From a checkpoint of a small transformer trained on Wikipedia.
Architecture: RMSNorm before each block, rotary positions, no biases in attention or MLP, untied embeddings.
Training: a variant of Adam for these matrices, 1076M tokens.
MLP neurons of a small language model. Each row is named by its layer, matrix (gate and up: input weights; down: output weights) and neuron, and shows model dimensions 352-447. Each number is 200 + 40 x the weight over its row's rms, rounded and kept within 0 to 999. A neuron's up and down rows have the sign that makes its largest values positive.
Before each neuron's rows, "fires after" lists the tokens most often just before its 100 highest values on Wikipedia text that the model never trained on. A number after a token or word is its count.

fires after: " " 34, "–" 12, " Pl" 11, "-" 8, "/" 5, " Tor" 4
L3.gate1388,164,159,196,148,183,123,186,162,153,240,220,161,112,218,140,215,149,97,182,166,220,197,255,218,264,167,237,187,174,172,187,220,220,76,224,246,192,271,282,147,212,229,164,209,205,232,194,240,189,234,271,212,161,155,199,202,210,208,192,201,173,216,137,181,155,203,212,216,221,201,260,234,250,207,137,232,141,153,210,181,199,241,251,199,131,151,191,216,150,186,188,221,173,246,175,260
L3.up1388,208,247,178,210,208,160,209,202,176,196,193,169,187,190,221,215,160,58,184,163,206,205,228,165,231,212,259,196,143,215,114,215,216,94,241,242,188,215,221,186,210,258,135,167,205,179,229,195,232,229,230,189,209,181,182,220,261,205,215,191,195,194,163,220,148,170,187,175,202,171,254,254,205,163,257,185,250,113,150,207,233,277,178,169,172,193,204,216,127,235,177,217,145,146,261,225
L3.down1388,155,196,195,214,140,214,194,167,233,221,221,259,223,226,186,177,198,270,204,168,163,146,139,230,158,192,111,176,223,230,174,265,228,225,240,122,215,228,241,222,161,230,169,242,141,187,218,156,241,223,235,192,204,155,209,239,223,225,238,249,142,221,243,191,145,184,164,64,142,112,146,229,215,194,172,185,139,234,200,192,207,185,228,194,227,237,133,162,245,222,155,184,180,245,239,188

fires after: " the" 27, " most" 16, "'s" 6, " first" 4
L3.gate896,201,245,176,265,150,174,233,211,184,182,268,163,225,198,182,182,211,220,276,155,209,195,215,152,216,115,114,223,176,114,200,206,209,164,156,135,251,216,222,226,174,188,185,157,156,239,240,210,186,217,172,189,158,260,200,256,202,175,213,202,268,340,110,184,130,169,175,159,256,176,176,255,200,176,204,231,306,245,190,184,210,119,181,226,232,145,202,209,219,222,196,141,193,156,189,269
L3.up896,195,244,221,186,137,244,222,218,201,225,219,231,228,201,209,176,181,185,175,174,210,252,188,153,166,258,207,176,200,172,233,224,240,144,208,231,205,174,173,191,94,205,286,219,143,184,258,169,232,165,155,250,195,282,222,194,178,226,190,206,259,195,226,178,244,177,217,222,197,226,194,209,206,181,219,246,169,212,220,207,248,226,148,181,204,218,153,169,215,202,232,218,301,244,212,258
L3.down896,193,194,146,134,193,205,197,207,199,206,201,200,173,295,127,160,229,209,174,269,110,171,181,182,241,193,150,183,166,254,210,207,217,158,251,153,187,214,218,114,157,175,199,236,195,205,227,241,116,164,272,200,201,202,248,208,123,165,207,312,172,115,209,190,181,141,194,157,267,291,236,176,233,168,182,238,227,175,195,158,227,201,248,208,179,201,233,188,183,261,245,170,218,211,140,260

fires after: " the" 30, " New" 20, "20" 14, " U" 8, " Los" 4
L3.gate634,209,219,212,251,192,213,224,224,198,233,230,221,256,179,161,207,205,267,194,208,146,161,221,226,222,163,141,144,167,187,206,224,201,213,217,254,130,153,184,115,275,184,156,203,181,204,211,208,237,176,147,212,238,190,124,206,180,198,240,143,270,199,217,242,192,173,153,165,225,199,160,221,238,193,162,203,175,242,247,214,186,188,239,211,218,185,223,190,133,181,178,266,216,177,135,181
L3.up634,222,209,185,156,140,245,267,245,187,133,215,173,285,262,291,266,226,228,168,100,215,219,248,167,292,229,183,234,166,205,240,210,133,220,135,145,169,212,131,180,230,231,216,195,223,191,148,224,187,118,181,155,205,192,198,188,256,86,202,189,258,157,250,193,187,183,211,173,238,153,185,216,204,232,199,276,212,293,236,221,179,235,225,193,171,160,195,231,202,172,187,191,184,261,196,282
L3.down634,144,144,208,151,181,225,124,168,166,229,151,197,209,199,205,144,210,226,212,158,198,191,219,182,222,218,166,216,215,215,207,308,182,234,159,125,196,161,207,119,253,208,135,223,159,217,198,184,189,239,237,186,227,204,234,224,203,136,248,219,191,165,189,155,227,176,104,264,138,223,190,174,197,255,187,224,126,169,222,162,198,132,207,153,232,234,226,120,209,261,255,252,118,255,179,164

fires after: " the" 43, "-" 20
L5.gate1127,194,195,179,100,205,251,210,209,281,272,178,175,202,216,175,146,127,206,156,188,114,172,189,273,216,126,208,93,125,206,197,229,153,149,170,165,185,198,163,196,187,170,234,198,254,145,200,197,191,231,185,236,156,188,140,120,216,147,160,134,190,198,303,217,219,209,236,169,176,181,170,199,236,237,197,213,181,202,233,211,171,181,174,165,200,164,208,190,159,169,227,188,223,157,207,155
L5.up1127,303,196,222,232,208,190,216,170,165,193,217,258,221,283,102,176,179,235,193,164,209,181,170,261,170,203,219,205,228,153,247,226,218,191,235,121,187,176,155,223,200,170,166,190,173,179,124,196,202,203,196,198,186,225,159,268,149,167,212,119,237,230,211,232,157,174,202,226,191,145,212,119,215,167,259,188,199,116,134,232,191,219,317,242,105,237,198,189,205,265,242,213,298,230,244,208
L5.down1127,163,176,233,179,142,210,199,238,217,210,252,234,117,120,160,177,204,187,177,281,190,243,156,171,215,194,159,234,230,239,144,192,259,201,184,151,189,226,154,105,233,155,161,213,171,183,207,236,161,110,201,198,218,179,215,218,157,227,279,222,180,187,248,195,190,193,234,262,226,210,172,204,212,130,105,247,204,242,213,140,211,188,239,156,291,177,181,161,197,212,208,183,232,208,127,163

fires after: " J" 20, "," 17, " G" 12, "." 11, " M" 7, " F" 7
L3.gate1403,194,124,184,155,277,160,240,151,117,254,202,245,167,196,211,296,221,203,197,195,213,259,194,190,139,203,189,253,165,147,234,255,251,259,191,206,224,201,185,213,210,121,175,198,210,170,185,239,243,265,206,233,179,108,191,171,185,226,232,212,171,302,200,165,193,212,210,183,172,240,198,215,206,240,221,241,236,208,224,162,190,196,208,236,145,164,198,186,222,144,226,253,285,232,182,270
L3.up1403,247,159,151,236,192,185,138,232,168,157,164,156,178,148,171,124,238,175,267,170,163,236,236,260,307,227,147,152,186,171,184,224,223,270,153,213,123,237,127,181,220,223,256,147,189,211,188,239,176,181,167,140,177,216,205,245,243,238,219,148,172,177,170,238,216,197,187,217,182,118,222,162,192,265,184,200,171,203,190,120,243,222,216,216,228,195,184,222,171,173,200,247,150,237,297,125
L3.down1403,188,210,227,239,108,198,217,140,152,264,164,214,119,189,197,262,212,249,191,207,224,153,194,124,186,179,193,217,191,147,256,188,186,164,232,204,159,203,239,180,233,259,163,190,258,158,164,144,216,204,224,207,180,213,256,293,218,221,256,145,180,245,213,253,276,183,191,309,161,193,204,123,228,255,214,304,211,203,259,130,196,211,232,194,233,186,174,177,209,205,222,187,184,219,205,236

fires after: " (" 52, " " 20
L3.gate619,163,174,186,223,243,258,169,204,185,240,219,195,177,166,193,243,227,149,180,264,210,180,233,152,214,134,211,194,175,238,171,219,235,215,174,175,212,242,237,182,184,183,154,227,141,176,181,205,222,221,167,223,199,251,185,42,176,161,167,214,189,157,179,173,167,197,164,204,197,246,265,146,138,207,167,253,216,205,207,176,227,204,263,186,180,197,214,230,246,202,232,221,212,248,200,214
L3.up619,242,247,209,219,218,208,168,146,213,154,192,229,196,194,201,179,150,164,181,200,186,128,147,204,222,227,116,212,178,240,242,255,216,178,192,177,234,126,185,231,222,209,239,210,203,221,225,164,148,224,221,218,160,226,219,192,197,269,181,170,192,193,179,207,244,136,200,178,205,135,292,221,117,206,195,196,258,157,185,245,222,141,196,192,248,165,189,285,114,186,164,197,187,188,205,225
L3.down619,131,202,188,157,238,177,165,250,185,211,145,236,206,182,236,155,189,257,244,134,195,122,210,255,250,249,218,234,212,209,205,235,182,179,136,270,284,250,224,213,215,270,181,184,214,183,193,134,248,236,183,189,192,205,171,252,173,142,240,217,181,195,195,204,168,165,171,235,129,204,230,161,153,212,252,229,188,201,194,151,201,217,236,235,214,212,170,210,164,164,240,224,246,193,248,174

fires after: " g" 16, "G" 9, "°" 9, " [" 8, " G" 8
L3.gate1461,245,203,176,203,241,182,220,176,202,147,234,250,200,239,202,240,199,122,245,272,224,212,265,193,251,207,183,157,191,234,183,231,270,210,191,186,219,149,193,233,247,169,228,185,145,246,162,230,173,203,230,205,164,157,194,264,181,175,189,192,156,204,233,187,227,197,207,238,253,196,288,251,236,225,179,240,235,250,190,150,167,165,246,222,166,138,211,280,225,101,163,155,159,143,165,207
L3.up1461,193,228,220,130,222,240,201,241,219,205,214,203,188,148,228,124,228,167,160,272,193,168,211,204,172,224,71,141,229,187,222,133,183,199,243,212,168,228,172,201,189,207,210,207,239,231,143,155,176,272,185,139,226,243,160,195,220,273,188,205,189,250,130,191,111,209,227,232,206,219,257,194,253,201,176,208,248,187,141,232,201,221,175,118,228,140,198,287,193,197,208,185,183,195,193,160
L3.down1461,119,196,188,171,198,194,132,172,156,204,180,252,212,194,228,172,242,277,171,233,150,130,214,211,165,239,80,194,188,232,173,212,180,195,220,172,204,241,192,204,192,176,153,232,154,181,124,239,207,240,191,168,162,224,229,225,200,243,292,210,161,228,226,208,115,213,216,90,180,197,136,148,215,209,186,300,155,265,171,224,212,210,232,232,222,230,176,181,193,217,225,201,185,252,206,190

fires after: " " 50, "," 21, " |" 10
L5.gate1108,205,271,193,150,209,84,202,196,229,115,230,137,285,226,158,240,220,192,192,245,128,142,166,163,273,216,213,221,178,194,177,210,141,189,212,106,137,182,240,232,175,185,260,167,265,206,160,204,158,255,198,178,260,145,295,228,214,152,214,251,272,145,280,238,155,197,143,199,153,203,273,200,158,302,149,132,221,154,163,211,177,179,211,168,137,195,126,196,191,212,210,169,220,229,180,195
L5.up1108,146,170,193,205,258,170,155,284,284,161,243,192,248,138,254,233,253,247,170,212,193,136,172,138,247,226,220,210,231,281,206,120,133,224,249,225,231,112,171,202,255,198,213,235,176,165,202,224,240,169,158,185,211,245,275,179,217,146,151,149,274,259,164,234,184,207,222,227,133,244,211,234,227,246,161,215,158,271,258,231,150,162,196,195,168,221,228,223,125,274,192,178,219,157,169,255
L5.down1108,194,222,198,160,226,177,203,160,199,222,256,188,173,202,166,246,185,251,261,229,184,138,161,231,211,154,216,164,197,199,144,218,195,214,202,115,192,245,273,184,222,220,189,170,206,156,221,163,168,250,206,202,212,180,184,204,180,144,178,210,274,183,280,137,211,212,161,256,165,216,216,235,223,316,228,153,117,193,206,190,203,224,157,167,167,199,185,249,224,224,196,207,224,236,181,172

fires after: " his" 36, "'s" 13, " His" 6, " their" 4, " her" 4
L3.gate950,167,232,158,221,195,211,251,229,279,214,200,149,274,173,166,247,201,132,187,161,150,208,173,101,179,230,247,185,214,190,177,159,169,240,213,122,152,189,257,178,269,227,251,180,210,148,204,200,179,199,193,196,317,231,204,189,179,205,215,167,205,282,228,195,162,224,177,155,219,197,208,159,199,227,244,230,195,205,219,220,162,166,222,224,217,187,197,214,202,257,249,184,184,180,142,174
L3.up950,304,217,146,230,237,177,228,194,211,240,251,175,164,269,240,162,262,263,95,195,199,236,241,184,188,198,218,195,246,183,226,180,195,210,193,191,230,205,198,211,222,211,242,180,231,205,262,112,237,201,280,189,214,152,255,187,124,219,216,253,221,259,181,222,176,178,251,194,186,128,226,259,208,222,235,226,194,108,256,190,152,200,223,224,222,179,167,220,262,263,227,249,189,260,107,253
L3.down950,201,212,146,164,228,232,241,199,183,245,292,155,219,259,163,176,244,186,188,133,103,218,254,141,249,224,216,198,196,217,242,178,203,235,235,211,164,130,212,279,164,231,113,205,275,100,201,173,247,200,258,193,261,189,204,179,191,160,159,301,195,160,176,196,191,174,164,238,185,160,147,247,173,262,147,217,136,259,146,139,196,147,171,120,164,182,228,160,205,176,232,195,223,201,165,203

fires after: " a" 29, " \"" 10, "A" 9, " The" 5
L3.gate55,168,184,227,174,151,201,192,219,185,185,249,166,219,194,117,140,228,144,200,239,214,182,227,214,176,189,170,198,230,224,196,228,236,210,243,186,214,163,164,261,119,208,219,203,199,212,159,209,203,266,155,182,226,246,218,196,231,232,261,236,202,181,196,192,181,253,213,199,163,151,138,239,284,268,229,214,250,213,198,128,187,240,202,136,216,251,240,191,146,236,222,222,185,144,171,184
L3.up55,250,174,201,265,252,135,132,205,222,302,143,195,192,220,200,177,220,222,243,179,166,179,181,190,219,281,176,104,208,226,137,172,181,188,143,195,169,242,239,175,238,191,140,235,157,246,204,268,237,197,216,263,209,163,190,178,212,221,131,204,231,150,133,174,130,226,205,139,242,183,166,154,184,300,209,281,189,213,204,185,186,222,222,206,252,160,183,186,212,225,125,146,176,261,261,165
L3.down55,262,217,204,144,182,228,150,129,143,188,183,185,222,150,152,192,160,202,174,192,275,223,141,131,174,195,233,207,249,238,155,138,181,236,152,161,291,197,172,189,186,230,182,163,216,206,175,174,260,243,281,269,164,268,192,227,178,182,255,260,155,147,201,145,148,226,203,210,261,245,225,132,222,227,187,162,209,85,211,170,222,207,239,179,147,197,102,219,174,219,158,307,223,228,121,226

fires after: "'s" 26, " his" 26, " her" 12
L3.gate654,217,247,259,150,198,161,217,230,250,215,194,156,170,242,147,215,227,209,187,242,97,187,197,211,225,177,237,196,262,158,193,175,259,149,202,194,141,179,152,179,209,164,124,224,234,185,210,221,217,211,148,156,221,233,118,184,183,226,239,224,247,253,192,225,220,230,130,162,172,201,178,173,129,200,174,176,231,210,230,173,243,199,189,224,218,136,243,278,220,249,201,241,208,240,281,167
L3.up654,219,199,270,184,130,167,212,148,193,191,213,184,208,120,195,255,252,207,202,222,144,275,229,280,199,99,291,233,210,164,214,192,164,167,149,153,218,248,212,201,266,203,218,136,231,217,179,149,202,214,130,183,197,182,214,201,192,259,185,165,175,227,195,172,241,183,134,191,206,200,263,208,254,202,176,233,188,149,169,253,199,212,219,169,209,210,193,173,216,177,312,125,208,187,116,260
L3.down654,201,174,231,116,180,230,226,161,263,233,178,134,240,170,212,250,231,163,191,173,139,211,125,143,231,199,179,186,163,244,251,171,121,226,168,214,192,243,186,136,268,213,195,191,272,196,215,221,252,219,226,180,209,220,209,166,214,179,282,237,265,255,197,227,190,186,191,208,242,229,158,212,263,251,204,160,170,146,205,164,157,167,157,205,231,211,313,193,191,199,278,199,146,283,215,196

fires after: "19" 33, " " 12, " The" 8, " the" 8, " a" 6, " A" 6
L3.gate141,275,197,207,220,146,157,266,187,145,260,202,182,213,207,188,132,228,177,180,143,229,204,188,315,190,213,146,260,186,137,203,211,169,182,221,199,163,186,161,139,158,143,288,219,210,265,194,236,219,198,177,241,331,191,207,253,183,159,245,214,269,202,207,194,174,248,199,184,213,142,169,132,241,264,213,221,199,233,221,199,206,196,157,216,206,126,223,240,185,157,207,294,185,294,135,227
L3.up141,257,145,183,262,241,183,237,269,196,182,250,171,294,199,241,209,196,155,178,165,289,159,109,201,177,242,203,210,248,160,248,253,258,193,123,205,247,241,215,240,201,215,234,223,192,165,224,233,282,172,173,205,187,217,151,235,235,153,198,214,264,258,229,215,180,271,278,202,160,220,180,187,193,234,254,252,239,267,232,222,228,239,267,239,224,174,179,230,216,197,216,146,183,212,207,236
L3.down141,160,255,179,198,204,278,171,182,174,93,129,244,254,191,274,257,204,226,183,255,197,139,251,199,170,191,198,223,171,243,224,179,220,192,203,116,102,228,204,175,197,201,209,222,193,230,205,262,176,154,196,164,168,228,274,226,226,245,193,234,180,173,208,167,184,177,200,168,239,184,158,254,193,203,155,211,167,110,209,225,247,202,212,223,208,223,114,215,235,218,246,200,233,148,160,234

fires after: "'s" 37, " first" 6, " his" 4, "13" 4
L3.gate576,229,196,219,231,176,171,245,135,176,263,191,148,185,154,150,134,209,227,186,170,162,254,254,219,236,227,231,164,243,217,205,201,313,201,279,182,150,219,194,234,227,147,172,208,243,246,197,173,222,232,215,199,256,248,195,220,175,315,214,181,210,160,211,158,205,253,198,210,210,204,253,209,269,232,206,143,131,195,187,181,241,207,252,84,263,185,177,164,191,238,219,260,181,221,193,234
L3.up576,194,265,231,177,154,173,243,219,188,236,190,252,151,166,188,307,133,281,220,192,266,164,126,219,217,169,255,258,249,127,183,253,134,147,180,162,203,226,160,163,171,163,208,257,223,201,207,218,213,215,195,171,184,174,114,207,269,161,148,226,212,219,216,179,169,202,246,205,207,227,194,159,252,171,278,233,152,228,237,189,223,185,272,258,178,182,134,176,284,261,272,85,208,197,246,260
L3.down576,181,194,197,201,166,274,182,223,186,158,144,136,214,215,226,249,190,246,221,173,238,226,202,100,256,208,251,164,183,239,195,235,135,225,133,232,199,217,199,207,131,230,255,162,225,178,197,161,220,165,135,130,242,212,250,219,236,228,212,277,142,241,180,158,181,233,194,208,129,232,171,207,163,198,173,269,174,232,152,193,120,163,201,165,212,156,206,198,190,170,257,105,177,144,198,223

fires after: "," 42, ")," 8, ";" 7
L5.gate813,193,212,186,207,210,195,132,171,187,185,132,186,169,232,209,132,235,249,221,266,232,148,261,122,216,235,194,130,200,197,185,190,219,180,200,235,166,166,230,189,128,185,152,188,180,225,234,176,222,149,164,169,241,115,220,243,258,198,281,212,219,211,208,212,163,221,185,156,259,214,145,101,231,282,212,228,235,161,101,166,221,212,229,177,158,203,176,229,158,184,243,232,190,257,278,251
L5.up813,128,219,218,166,221,257,148,202,214,153,199,181,208,209,244,193,140,184,193,126,163,152,174,238,219,215,196,152,213,148,226,186,165,212,263,183,223,255,155,166,175,208,250,205,140,237,174,143,146,194,165,191,195,218,241,172,221,228,220,211,179,221,121,138,237,247,215,233,224,157,151,235,219,282,119,258,234,236,136,192,210,177,168,169,206,157,238,201,168,199,152,231,225,205,227,239
L5.down813,207,121,206,227,259,212,199,196,172,171,214,246,268,138,165,243,206,185,158,211,178,116,201,249,198,252,231,238,241,204,172,175,208,227,195,205,187,164,165,187,240,171,244,222,162,211,192,248,259,228,230,229,228,188,148,191,139,240,198,259,223,258,147,173,193,183,174,294,247,201,200,185,165,161,154,195,203,184,190,243,229,202,197,207,218,155,163,208,218,148,175,212,163,191,210,274

fires after: "," 59, " World" 19
L5.gate1428,236,209,184,184,207,178,189,230,221,220,233,228,275,203,213,182,164,196,189,194,156,126,168,256,153,142,196,211,215,196,184,170,185,214,242,224,154,205,269,194,191,203,214,130,147,161,207,186,253,270,160,243,241,190,181,163,181,161,200,283,161,163,228,234,187,213,192,141,198,239,173,258,165,202,142,194,176,192,175,214,120,202,174,220,151,208,126,238,169,134,175,262,236,243,162,211
L5.up1428,200,139,195,222,206,204,141,270,228,154,209,173,184,203,175,242,210,189,219,200,188,225,207,216,218,172,141,237,181,243,203,203,212,345,189,229,192,203,240,208,195,284,215,193,274,198,170,198,157,156,229,226,225,204,166,307,245,196,237,145,201,185,253,143,167,170,183,157,152,164,200,201,196,238,150,200,233,178,219,201,149,211,255,167,205,191,233,198,242,196,170,247,226,255,289,185
L5.down1428,213,183,303,259,211,168,196,216,149,146,214,211,203,233,177,253,228,246,134,197,205,169,248,180,232,231,175,240,199,219,237,147,225,251,178,193,179,252,287,167,251,165,239,153,176,191,157,189,185,215,269,214,281,122,163,222,200,132,184,207,132,212,242,195,224,192,240,226,210,215,260,177,178,234,191,161,205,203,159,244,179,219,206,183,164,160,191,116,168,176,142,156,216,255,203,239

fires after: " " 53, "th" 7, "–" 6, "-" 6
L3.gate870,194,237,82,139,235,266,182,290,212,167,137,182,186,250,219,204,169,204,174,164,203,195,253,190,277,144,118,144,190,153,139,172,221,142,166,206,177,229,141,172,280,177,181,188,286,252,208,237,215,222,118,214,172,126,206,158,213,255,213,172,122,204,152,247,194,197,178,173,244,218,274,201,194,167,216,230,215,254,214,222,260,194,284,212,225,215,153,286,225,242,189,208,327,215,146,160
L3.up870,202,175,111,257,253,253,238,191,122,164,221,191,100,194,189,210,181,221,277,193,183,205,241,118,175,195,119,126,112,159,182,216,184,87,168,105,250,211,154,164,293,155,194,160,289,233,188,151,150,191,188,191,166,121,179,160,149,171,150,224,143,202,218,146,147,163,179,174,188,207,240,202,218,209,222,166,184,254,203,215,142,202,200,250,254,224,216,264,188,206,209,181,208,234,137,192
L3.down870,173,157,207,209,186,226,179,171,163,262,205,226,194,232,166,168,114,286,234,140,203,202,188,219,188,161,66,144,149,235,133,205,255,197,204,153,206,242,254,192,213,225,150,162,233,129,94,195,220,216,233,122,208,185,210,258,143,174,254,169,202,234,255,179,171,148,217,159,179,126,103,192,245,189,241,234,177,243,188,211,161,165,188,177,181,222,155,182,145,167,190,217,249,197,271,223

fires after: " the" 50, " " 24, "th" 4
L5.gate1528,129,205,162,100,164,229,206,183,181,144,270,264,154,224,270,168,196,159,172,151,180,253,178,184,189,157,132,205,181,256,196,210,270,179,159,157,212,233,188,217,213,251,173,208,220,198,172,246,233,218,222,219,166,174,207,184,270,202,161,237,243,165,259,195,182,180,203,179,255,126,163,259,270,223,224,225,213,222,243,167,156,202,205,184,209,180,175,185,249,233,154,137,255,205,217,270
L5.up1528,161,221,202,134,243,155,223,195,150,219,235,198,219,223,201,204,150,198,258,267,214,172,233,229,249,201,159,199,191,220,190,216,260,231,217,220,184,244,207,194,180,222,103,191,194,284,171,173,126,204,173,169,75,204,191,201,184,144,249,242,184,205,241,191,224,184,181,174,230,126,175,234,169,185,283,249,209,158,191,210,154,234,225,141,201,231,237,230,195,222,244,192,190,201,137,227
L5.down1528,162,213,183,180,147,228,188,211,229,182,193,269,231,206,158,235,222,154,193,201,256,246,238,217,124,229,211,196,150,289,147,177,194,193,140,238,189,217,241,181,73,252,219,224,234,208,184,219,245,231,217,204,191,240,215,161,159,185,170,131,165,175,238,196,235,100,188,125,253,199,124,181,213,119,137,127,199,207,143,185,143,202,185,170,221,239,213,159,232,256,185,151,194,201,207,134

fires after: "," 28, " as" 10, "°W" 8, " the" 7, " House" 4
L5.gate24,204,135,232,205,166,148,232,232,99,196,176,121,135,156,250,122,205,204,197,164,193,267,172,258,166,205,300,188,190,214,181,245,153,179,183,168,207,204,175,136,212,191,206,194,218,227,216,143,191,252,172,188,208,199,206,252,191,193,184,165,266,243,165,193,235,192,201,199,61,241,198,218,241,191,175,218,240,122,171,122,206,168,161,241,159,134,232,164,160,213,157,221,170,171,221,220
L5.up24,238,201,228,123,183,152,244,199,206,231,174,238,155,201,215,155,199,296,207,258,238,284,180,231,275,210,211,180,196,227,246,174,193,239,217,189,211,204,250,203,193,194,177,225,242,153,214,199,236,186,151,181,139,214,182,184,192,303,148,189,232,221,237,218,222,203,254,193,192,230,180,221,191,181,200,197,206,211,185,164,159,242,283,217,239,228,132,228,217,198,211,118,217,226,224,201
L5.down24,95,230,212,299,139,248,180,162,208,230,136,175,234,182,137,178,156,191,223,230,208,175,245,159,146,192,106,240,266,233,176,210,193,213,156,159,209,259,179,227,202,187,223,191,144,113,207,188,180,192,255,174,191,285,194,189,226,144,225,216,183,141,232,246,176,254,183,173,187,208,231,217,159,193,210,166,157,171,213,156,230,306,145,206,245,205,170,197,194,249,184,211,237,173,179,153

fires after: "19" 17, "–" 13, "th" 6, "20" 6, " referred" 5, " end" 5
L3.gate1430,197,242,153,205,190,256,259,279,200,144,187,202,190,140,207,173,163,274,216,184,128,229,157,117,187,207,218,221,227,192,156,154,209,217,219,156,201,205,173,146,290,220,228,149,246,184,159,234,245,173,109,206,200,228,183,117,172,141,152,204,167,289,279,232,159,246,149,264,196,196,256,179,181,254,172,210,135,276,224,172,230,223,195,173,220,162,222,183,91,130,250,253,166,190,157,227
L3.up1430,319,165,120,186,127,137,254,203,187,108,153,196,238,159,156,186,247,169,238,173,177,202,233,169,206,245,184,238,170,158,212,284,234,256,222,200,254,178,154,178,247,178,189,121,204,219,181,190,132,241,274,183,175,143,233,246,176,297,187,176,222,155,208,236,192,238,233,176,149,173,176,258,197,217,296,193,227,257,224,185,223,139,243,289,159,218,154,226,233,179,186,175,263,237,177,171
L3.down1430,92,262,176,199,194,246,180,214,229,182,183,203,212,206,221,134,157,217,146,188,190,171,213,183,260,188,185,192,112,287,179,185,155,212,133,259,180,175,187,179,130,198,152,185,190,213,251,196,157,200,119,201,212,158,268,232,239,216,210,110,144,199,223,178,157,197,139,215,215,127,177,177,181,171,185,204,236,123,188,122,192,229,176,190,179,147,157,150,193,246,191,212,177,164,223,192

fires after: " " 70, " |" 7, " -" 5
L3.gate825,223,198,256,197,279,189,225,179,221,217,193,226,176,194,265,153,177,215,274,166,133,226,186,157,223,226,218,157,228,226,264,180,309,194,137,195,218,218,233,253,170,180,257,197,230,169,153,209,198,266,186,203,179,299,244,135,278,221,218,266,230,296,227,111,136,209,128,163,173,184,199,183,57,120,240,259,258,168,190,223,178,194,212,275,184,170,152,269,182,234,190,206,123,257,206,174
L3.up825,174,256,173,249,216,202,194,221,237,178,203,186,250,203,177,268,164,146,227,210,245,125,226,192,167,138,203,199,199,222,189,180,230,196,134,140,214,178,175,220,239,159,273,159,232,198,142,202,181,240,134,207,260,125,202,209,211,189,259,190,171,145,208,221,227,172,180,268,239,155,300,140,172,202,220,172,338,183,145,181,238,198,217,289,204,152,164,273,105,163,193,237,171,134,221,166
L3.down825,255,227,223,184,149,220,75,294,257,271,163,205,213,137,271,179,208,215,161,186,239,262,209,251,215,179,188,215,208,181,223,230,287,112,196,259,212,208,254,317,185,184,157,253,223,207,235,170,222,193,195,138,225,185,149,235,221,237,201,141,242,202,174,226,171,146,204,163,203,257,155,182,185,185,210,222,179,189,182,242,256,199,221,225,215,257,161,169,184,162,197,199,123,159,233,224

fires after: " his" 35, "'s" 23, " His" 7, " her" 5
L3.gate1185,285,225,224,171,190,190,238,213,239,254,167,153,157,188,200,215,179,151,143,215,198,184,179,173,219,234,225,230,202,218,228,172,151,172,229,277,224,177,179,217,207,134,218,196,222,155,185,189,222,289,181,159,196,261,238,263,182,283,259,204,176,202,188,127,214,266,108,197,220,118,193,94,169,160,231,220,199,169,232,243,169,176,146,207,233,149,258,239,189,181,181,219,195,199,216,104
L3.up1185,233,237,217,266,238,206,216,172,202,246,179,187,177,193,204,278,153,206,225,124,198,166,212,110,182,212,282,195,159,110,204,198,205,203,177,196,186,181,157,239,212,209,156,169,168,174,261,185,231,208,220,212,183,227,188,126,259,151,206,228,214,169,150,196,180,195,175,215,252,166,212,259,159,241,217,153,302,243,285,211,194,215,160,207,168,177,230,178,270,211,219,133,277,221,216,225
L3.down1185,225,200,207,186,148,125,216,184,288,226,202,178,247,258,140,178,92,180,113,224,254,174,186,201,191,173,169,176,272,226,202,225,189,261,182,193,197,166,214,219,199,194,226,173,205,156,165,162,288,159,304,178,203,198,268,220,170,186,277,242,186,182,281,163,240,164,164,213,219,159,177,143,190,185,269,183,203,174,230,184,175,196,226,240,170,222,174,178,143,197,204,277,176,155,190,219

fires after: " the" 44, " and" 6, ":" 6, ";" 5, " a" 5
L3.gate543,212,246,217,234,88,188,225,166,182,198,186,196,178,260,244,210,139,189,189,203,221,228,204,193,198,200,148,201,151,166,268,222,217,207,211,201,272,192,206,195,216,232,272,168,168,198,199,175,216,246,208,152,212,285,188,247,224,247,181,268,226,232,205,252,104,237,171,277,124,73,207,193,216,183,187,223,202,239,204,175,248,216,215,208,202,220,185,190,177,124,219,226,260,201,188,190
L3.up543,242,169,163,160,207,201,147,169,150,161,196,215,266,260,217,163,289,148,203,199,326,144,212,240,159,152,205,217,213,145,180,217,236,249,151,239,196,207,176,222,224,124,178,206,188,201,210,190,244,264,221,210,202,182,222,220,252,140,277,224,269,199,230,143,176,208,192,166,230,213,300,240,246,222,228,278,169,217,226,143,145,186,169,178,183,90,193,147,229,173,189,176,176,245,233,228
L3.down543,249,206,219,280,177,199,200,174,208,217,194,244,142,228,206,249,158,256,136,228,251,296,212,161,204,248,223,168,152,194,288,273,253,138,138,180,135,99,237,243,170,166,178,165,177,226,211,169,180,178,171,158,178,183,225,221,209,315,181,231,278,201,174,216,147,198,192,204,150,137,192,208,240,129,151,174,195,171,212,195,238,180,202,231,193,253,239,177,198,154,189,236,235,136,191,233